python train.py --num_hidden_layers=10 --hidden_size=896 --num_attention_heads=14 --num_key_value_heads=2 --head_dim=64 --intermediate_size=3584 --vocab_size=11785 --hidden_act="tanh_gelu" --norm="rmsnorm" --norm_place="pre" --norm_eps=1e-05 --positions="rope" --rope_theta=500000.0 --rope_fraction=0.5 --qk_norm=false --attn_scale=0.125 --bias="none" --tie_word_embeddings=false --parallel_block=false --init="uniform" --init_std_qkv=0.0153 --init_std_o=0.0 --init_std_up=0.0153 --init_std_down=0.0 --optimizer="adamw" --learning_rate=0.000555 --beta1=0.95 --beta2=0.95 --weight_decay=0.51 --lr_head=0.00561 --max_grad_norm=0.5 --warmup_steps=375 --schedule="wsd" --decay_fraction=0.946 --decay_shape="linear" --final_lr_fraction=0.1 --batch_tokens=131072 --max_seq_len=512 --doc_mask=true --z_loss=0.0001 --train_tokens=745900000 --max_steps=5691 --dataset="wikipedia_en"
MLP neurons of a small language model. Each row is named by its layer, matrix (up: input weights; down: output weights) and neuron, and shows model dimensions 352-479. Each number is 128 + 32 x the weight over its row's rms, rounded and kept within 0 to 255. Numbers have three digits each.
After each neuron's rows, "fires on" lists the tokens most often at its 100 highest values on Wikipedia text that the model never trained on.

L4.up2315:119122156099122101124139139091108119143179146165163129136103092178125144194133118178137164128113151131172164143142118121141120190133182166169148147136095101145141124096120123094102087082137130160132119117130143146142187082117124122183132061088114114177113170143127113127114186096167143141068156127125164130139110135081106156137074168115129150144130181085130124089130180087136115077103
L4.down2315:147128087124163149086125115056154077152172171140116103139071125156135126095112048106171058175109127100109119130123105157116134148073129127188133126169089166168128147157167146132120156171117152139163096103137167094069166143074073112154102123156124085081118118126132176082154084106145159125123140129133083116138121121150130139093123085150136143132108151146056088168079136127108145092138
fires on: " in", " as", "16", "ud", "18", " made"

L4.up2653:119141114143138118165110108159204124137123061153085080129059091198126100160151112130089160105168129152049107134110106112160157169100125157130126114132106195130103106120157124136105092101086155063149143158128124110104140050141097165123055144163165162112153121049188111152142139082186124076073091140135042028108107152198163185093154117187098082082148142147135147190110162159142098087143
L4.down2653:092113133123139099124105124138191137154136124141127113175110144180135135154140148136130115108126137126110161114081124014122132134135150115174117121164150134116144115108150121205176135062074125086162118127151150140113118095157123159148132121110169141145146114112128124103104174124131102124137115135137113089142082140158151166141175112154160145131149133159083142130109118126148107121132
fires on: ".\n\n", ".", "|", "\n\n", ").\n\n", ")."

L4.up430:128098128096141129067189081151128177153117069193107155097190090140199094153124127174137122168106166101148120167163132141127154153094159092152148164114227163121127164117149166105125078156148146142165114158141101143100108120129142125104136105145090154106113123071092154132164118125109098129093096137117163109086115061109124163085211120118115108127132095164102103085119167180095163148117
L4.down430:132143138148114107164083178078126099138121075175154076121084091151178170152174081120117153110166122111049198125125143141168087081170098133097103140118109135121148127135082171083126127099119132134125145110130147131150147120136118117157143114129141119139127142097094117147123122131125095172166125132097139061113101099128130097106130133127111159116144130084131131145045081101090069127092
fires on: "on", "el", "or", "ed", "at", "in"

L4.up1188:116117093121130118131104095087134089148127146102153121140125124099057136110113124107130153122102212166101145116122018119120145088091081050114137087089160148085170176098129130157116150124114093161076144128119169115143129124180191139101105152193180159164126084122120126119108137114126149139079116134132122106144142135105085114128175162103153098118088104120140169092151112101158145083051
L4.down1188:146091194117118103170116177189155166172096124163111100125087096105155155138163099135059101195142108170127123136076211123148113147198152187112126129107089120159148094149158061169158180117131099105166123132115123141135088143114101142092173116131060140080122126122111153135126155117150111134209128104072093123129152127084098162099127093189188110142140165087143062149105134128104182142185
fires on: "9", "8", "7", "or", "6", "ol"

L4.up753:132155158162113123119077123062146115046117125157098086149160123206108120134078158095162155095167092167157143113175181141102127096168133114078110146084106098147157104086106119117140134113102117106151155100108132096121146064175117177111126125159088136151113117139097118124105162083136122112122131102100133095116115154148164149121136104212100128113088171117148094140130094167121156151125
L4.down753:128116140155200103094121121146145162164103095123154103104108071089135132146128165111098101107097127168141124119101099178140137209111185187159110114167213126124120109102079072136097141104142120154147109122088112141141141122112188112168159100149116144114070110131078134098135054183115120126146120127146114131164123115095126177110104079141099112112119122187106122109137121118109149152109
fires on: "–", " September", "erg", " July", " August"

L4.up870:098136153068110132145104106110143146117107067092114064107112144092125107179149103138099140162100094108118123062100115166114160136106126134133161141173061149135109096190098159110082084086087126109132180139068152118100152110169209101088071080071140134093165135098121169085167104133168130108100136105159198157109128154112076139139153093169101138207122128120210156095053087143141198113154
L4.down870:137106139123078143077189162094145119139156169163204190126116129123116158087132138113138151074127174146113129149164159151148132111063142116122112064116116129089135107112132093127102117149127105120125100173067087100101148148116106136093104182175116175152113086139182079138138127097122174072190136077131123140095153094066221116146125148159092095051147137149136115161188202141109068146096
fires on: ")", ",", " |", " Center", " Show"

L4.up2575:132111128103054110104188124097128161103152124113129134137038119139106111141202142175203159150151122141109117102092139134181158149192188047130084154143137140087160085156140153137074114110086145042102108116118046124114156080129156196112104099181079150139116109091147110114140152107157108089149178091153162094128163130188105137141200157157140169136147120114123070174135166160124110134149
L4.down2575:161091101130097105117115124165087188117149158111129146161106138124123106134174171141154104124134144158150140158109107000149148125146220131123115153121190072110111145093102152102134128120129128107173088103099147119132142109144113156133159162131143102094134107130122120105095128130124106143142135139164139113120123105122131145135128141121082144130084078120142136110113133153149125124123
fires on: ".", " but", " and", " she"

L4.up3117:115068173100076102159090112065113105126146113116078151153108147141090100123121125157095123146104146149162130148126166108103097118116197110162101151091133165086159139126136155121087131107112108137134113152162109116100093115124125095104121138124141108125078161117102112097127075135061111122154157120164174085173168072127132185162103094119107098149134103127139159150138112073160153172196
L4.down3117:159109043149149138131147165159125163138084122143137079148118104130129121138149146108161130152172110127183152153117040036179126103115097136136153139148098100160147140100078167070135142169087186157145094153078102136162155128137102158140126100157116168055130118154142068120194144136123156125122154070181141138168123119149135096048174177124168092067134139062145142154131166141071142080118
fires on: "es", "ed", "ion", "ade", "is"

L4.up2428:111100117116129115125142139200169117116141133099086121138065139160104108145154123118117162124149099122113138132092136173120132184129122194134113132145130156125103092090105175154139126112120129121106099164123146147122135104156126085102107088151182169131129130056170101103120235122154129140074093095141107073093101151178167148086088133153103186122157175098168135086078149194091086131126
L4.down2428:113103115120091088136144110110159129153164139135143146159106144096095147174140157161187128148130130095123151122086100007145146116127154117173122150114152124143141120123163146168148134086088179089176099155119134141117110105163121202122139120106137149142157085095156098142148136152148087136149131158114156099139120137154164180113149116100132135145154138112076133163119166124132101137075
fires on: ".", ".\n\n", " ", "b", ".\n", ").\n\n"

L4.up1637:094104150087144091128130135115144147171158079145141143062149148122164101078090115133177108095162109133088104095145158113054103149116113147174097219129188103143159097145115124139157147141125117111157218168085100093134060129101100144082155113144161118103105172093164128170084100113085074061107134139108137132106162093136130128071179135108146153102119180153107107124144141188146190119108
L4.down1637:020106112137214112088149107067103144097133128135129112140125107145144103130183121143126133197143134101150158123128143109189096145105177138096140104131148115123144128138136185124162119071143070128123058145069177086123143147012081096146167140149102129076136113123147153144119124105136156144113126109115125117143098139131131141084061064160187105129178133115122070126096168173150127127086
fires on: " and", "ed", "ang", "in", " ", "z"

L4.up2655:120098155103111090088156119113104085132108114228125153139081156137108065106150161130107145167149165159108131156156157126083081143156135167144124176162095186016167165104098156105107089087159119140118092128121131177083054106140105135087143130118110158100099053133161164161073111169105124123198122088116117107183132067110092127107120068186137171141139153045154095147150128186105160053111
L4.down2655:125133125097143141175101137123118103108136143114133119151153132159100143106050116133124105147134170089112116049089167172146112091117118152162169106122142116184147121177092148123130195144107128124160135122169104088107140120133106096137144162109157124128133196078121129119185073126115120095093129179099135121132136093092143095094145108107108127136113105180111128161192069134143108176152
fires on: ".", "c", "ı", "ov", "h", "r"

L4.up2380:057148099200089095126144112158093129169140096122084161092120093095131095147166122140123137062061103150070152088102120154104113121091145044081079138125166174130171097123190098153176077085143124131088140169118119120159116124142114115081106107187170129220126177128144113075094132191139075137148118090183113074113145073142134130053159141163087180118130193135125116100110122141085145171105
L4.down2380:113085197169177154167152142118095072167164117141132119071194167159065124077101143096159162141165183134070110218125108132118140130222144105112106142142126104130112149203133124142163158115175107110115137162176172138089138129146115107165130095123076131177104156128111127123127187151154085126139212137151127097179087151145163105097153114158092153142055178148094093143100085146066140132175
fires on: "8", "2", "%", "6", "5", "3"

L4.up2991:088171099139164173123108166125183120086107123053078165077096139137168152112139133173076122089124086094098083167121060116141085193142091142175118127160114116108170191140046099072192130099144125108125136135122120112158155158066161145116115140151153104117108189133096095154123149083130159140067129160132131125172065192152077119151137086170070179100139089105106099118098130082102110163113
L4.down2991:093157059134121136139114149181125125110162076071119168143110150159119149098157114082088133156116154123154129143129173166089200099139138147108097085108147099145047161154162098190108126043108150088104118166168120118100127146109137112121111097126122149189171114109161147114139112162104106106157113093164171117115154092111160175071079185107153132139130183161066149161149109136105165116126
fires on: "f", "ch", "it", " of", "ow", "ts"

L4.up2534:089141130115092104128153141097129103150199121163111095097108127084133120107146094147095126171153194120124121154132136161092122116133101149117141121082117081118085088069158132148138151051105102146131091108121124142136138127121082132081088121141136154140127119116129140092140153155068166168092133127085109071109047093130154073108114150127119147185139156105204085112145173100123156255105
L4.down2534:143079119128255147125178150152116119160096078115130111093118142085075115114147125100084186107111140116129134120180160050117105133135067115139107161117116171132086118153115129046119077132141195131139133115100195121129143077069150082110104141149086152110132148118188096155111083114064133139104168084128152063123174125155133104089140098126126131104146125114162187150138106083117130111142
fires on: "ing", "s", "ed", "ess", "ion"

L4.up638:048172133104139118076106149101138125139136042110154166088087161109117116077095083120077126151140132154111130157184086107099174093105123117142170126140135116108052110138137134119157151119024115223120136088100074183088196107116139091139073143164198192123067164122161154164122070138114133172085129117127086116130149156140200150127200080117057103162137111107151156132130105108139129166125
L4.down638:081140124146139122123140187168125106060163129088188130124112085150178114140158133053097126162152086164127178100135124175182189107079066119145090077130181134092184186176157089127082182080129142112155126127102137175120151168146135170140120083073117132104064158177127113123104119195091137110190148097176157100110162159062173121090097180106141113041135160156086143141105123154067149095116
fires on: " of", "it", " the", ":", "ily"

L4.up3173:108123077118129048125191127123162104151106156151056149155140158136122141123206156096121137123113149117142063092136132104148120143091190092159145151107117083100138138101103140159136147106133130148127119185107093112095078097167065139115089127145170130193145107149143095096153208157142065074104124151147171129068164108179136158115137124148125132115170115103109133113124200143102191160092
L4.down3173:116103145146104137122109138140130114105100166131164174099042115134116098140182097124122137093140126133093117134130128000152161140130186134130104132126160139113162168132123156196094169136131145134125056130155159154164122144159111110130164167113122097108074123112142141168074122146182109113145096114145139099199118133146144157071129117122122091093116114102098109137146126110116125073138
fires on: ".", " and", ".\n\n", " |", ".\n"

L4.up1180:153100072147121126134116186125103151081157091171148125133111097097134085165135110091184158126130075141126122100150139114081122127145079189129153146157115122125171129099135155156167192106116088135139148161130131119192065133129118107163109093098143118140101078031211091231120155120174173114107113141126140170141057119150142109083148089163129163140134146054140152169204120147128128053100
L4.down1180:130114134188136079147109200119127143120119132127168126152119124069127145162141145191097178103160157101152136110070151106124118108135156104143151128163124131189147121123177118180154120132114073130098091120142151112131123095180077164166137130137155097190144118108125150162153108221108132111153106124133170123130101134192177149143206107090141087155116165092131122114112166122129096100134
fires on: "n", "s", "r", "c", "m", " sl"

L4.up2743:128153133173129091166232053118119093135145086071063071127132123112190103106179133166123153062109147153145140058104098112094116191118120109117121142080117103127135167113173170106165107106161158152080147049110086135108120127170148141152111053160146111180173152168162112135117098114127128117171095173157189153100120116141080073150157112078109113096097139109198119034104205084130138127131
L4.down2743:088136129083060074204127140149186146125144128147133139121176138167122073097112136064089100114158119178121155155144169148159217072135123148153089124137158117097076112113117174100163177158087124132155104169139149132188098140085098118094105122186106211121076154119085190127147178143126124096125157109106124120149140161164178111119074167115124112198116162134129099124132123170136128102210
fires on: "5", "6", "8", "7", "9", "11"

L4.up2974:060172101101048113123142200140165191109109114112115125130091150165110140044127109080119160093118156117103101122126157126126101115141146066183197083090131135114104111133129179139142099112085101156124096111080123123096098040111179103143126108131127175168117136103168076176110109172116058168135162150156134139110110062122123155146166125158148126133132090171158112138101133116131095126115
L4.down2974:144098133162119133138073126112117119180103106144133097086145136131132113134130129165147089146128131126145114112121105144121105155153068088071076192121100128139144146098114157058077139181101174060145135100066142110106100160146149127063132120192084114132088096168145110125109071111144160120165088097085157150050164103151108128128180073162150175122174117108154102122104162104131164128185
fires on: "s", "y", "e", "ed", ";", "se"

L4.up232:171115136137121131150131113095135186117162159203095106109099153120125138149129130134121152170143093154103135096147100143145099131102120172160153224151082130169156120125129115139150122141078131096169151144082162098107135113194108073111169099176133136150072128097101166127129151132132119103137163174168125175100152169178171130092162126083093160099109143082149075165095181132159152128078
L4.down232:157139120085080123130140104131111104084119163150127164133117134181101121095148137133125143146130138094105137113159142056170103111111131135139097095108104143109142181099125170160089142083131158081106052157144132163133125156123124083116105145144117097091115159130146158127081118132143116077161111130101107106088183146154150120101123101093117067123148108159094127139119163165152128165075
fires on: " |", " but", ".", ")", ";", " and"

L4.up1050:113151107127142161097101139200190190075174157116139135095080101184180137079180095123111131102130081163153101137141151120169140141180161128183168143093086075173107131139164158079082160117159126177142135120108095147120140094111144128076073113174099121069144176109160173179110096161116132096138118155150155044127129096094109145133142159154160187072153114137151077116088088152106191152200
L4.down1050:133158153120066123080115083157100139184137114122119169139188076119079130144125126136158148144119090103066108135091072146099096119096144168106116143123182058133170178109133179163148060096141192067090151156119150088126119118153055115162142174131137154123106082123149085071146110117155157161127143117081175118150184189143145137121103110134136064125085123126111100116138115144136099137087
fires on: "s", " ", "ed", "st", "ing"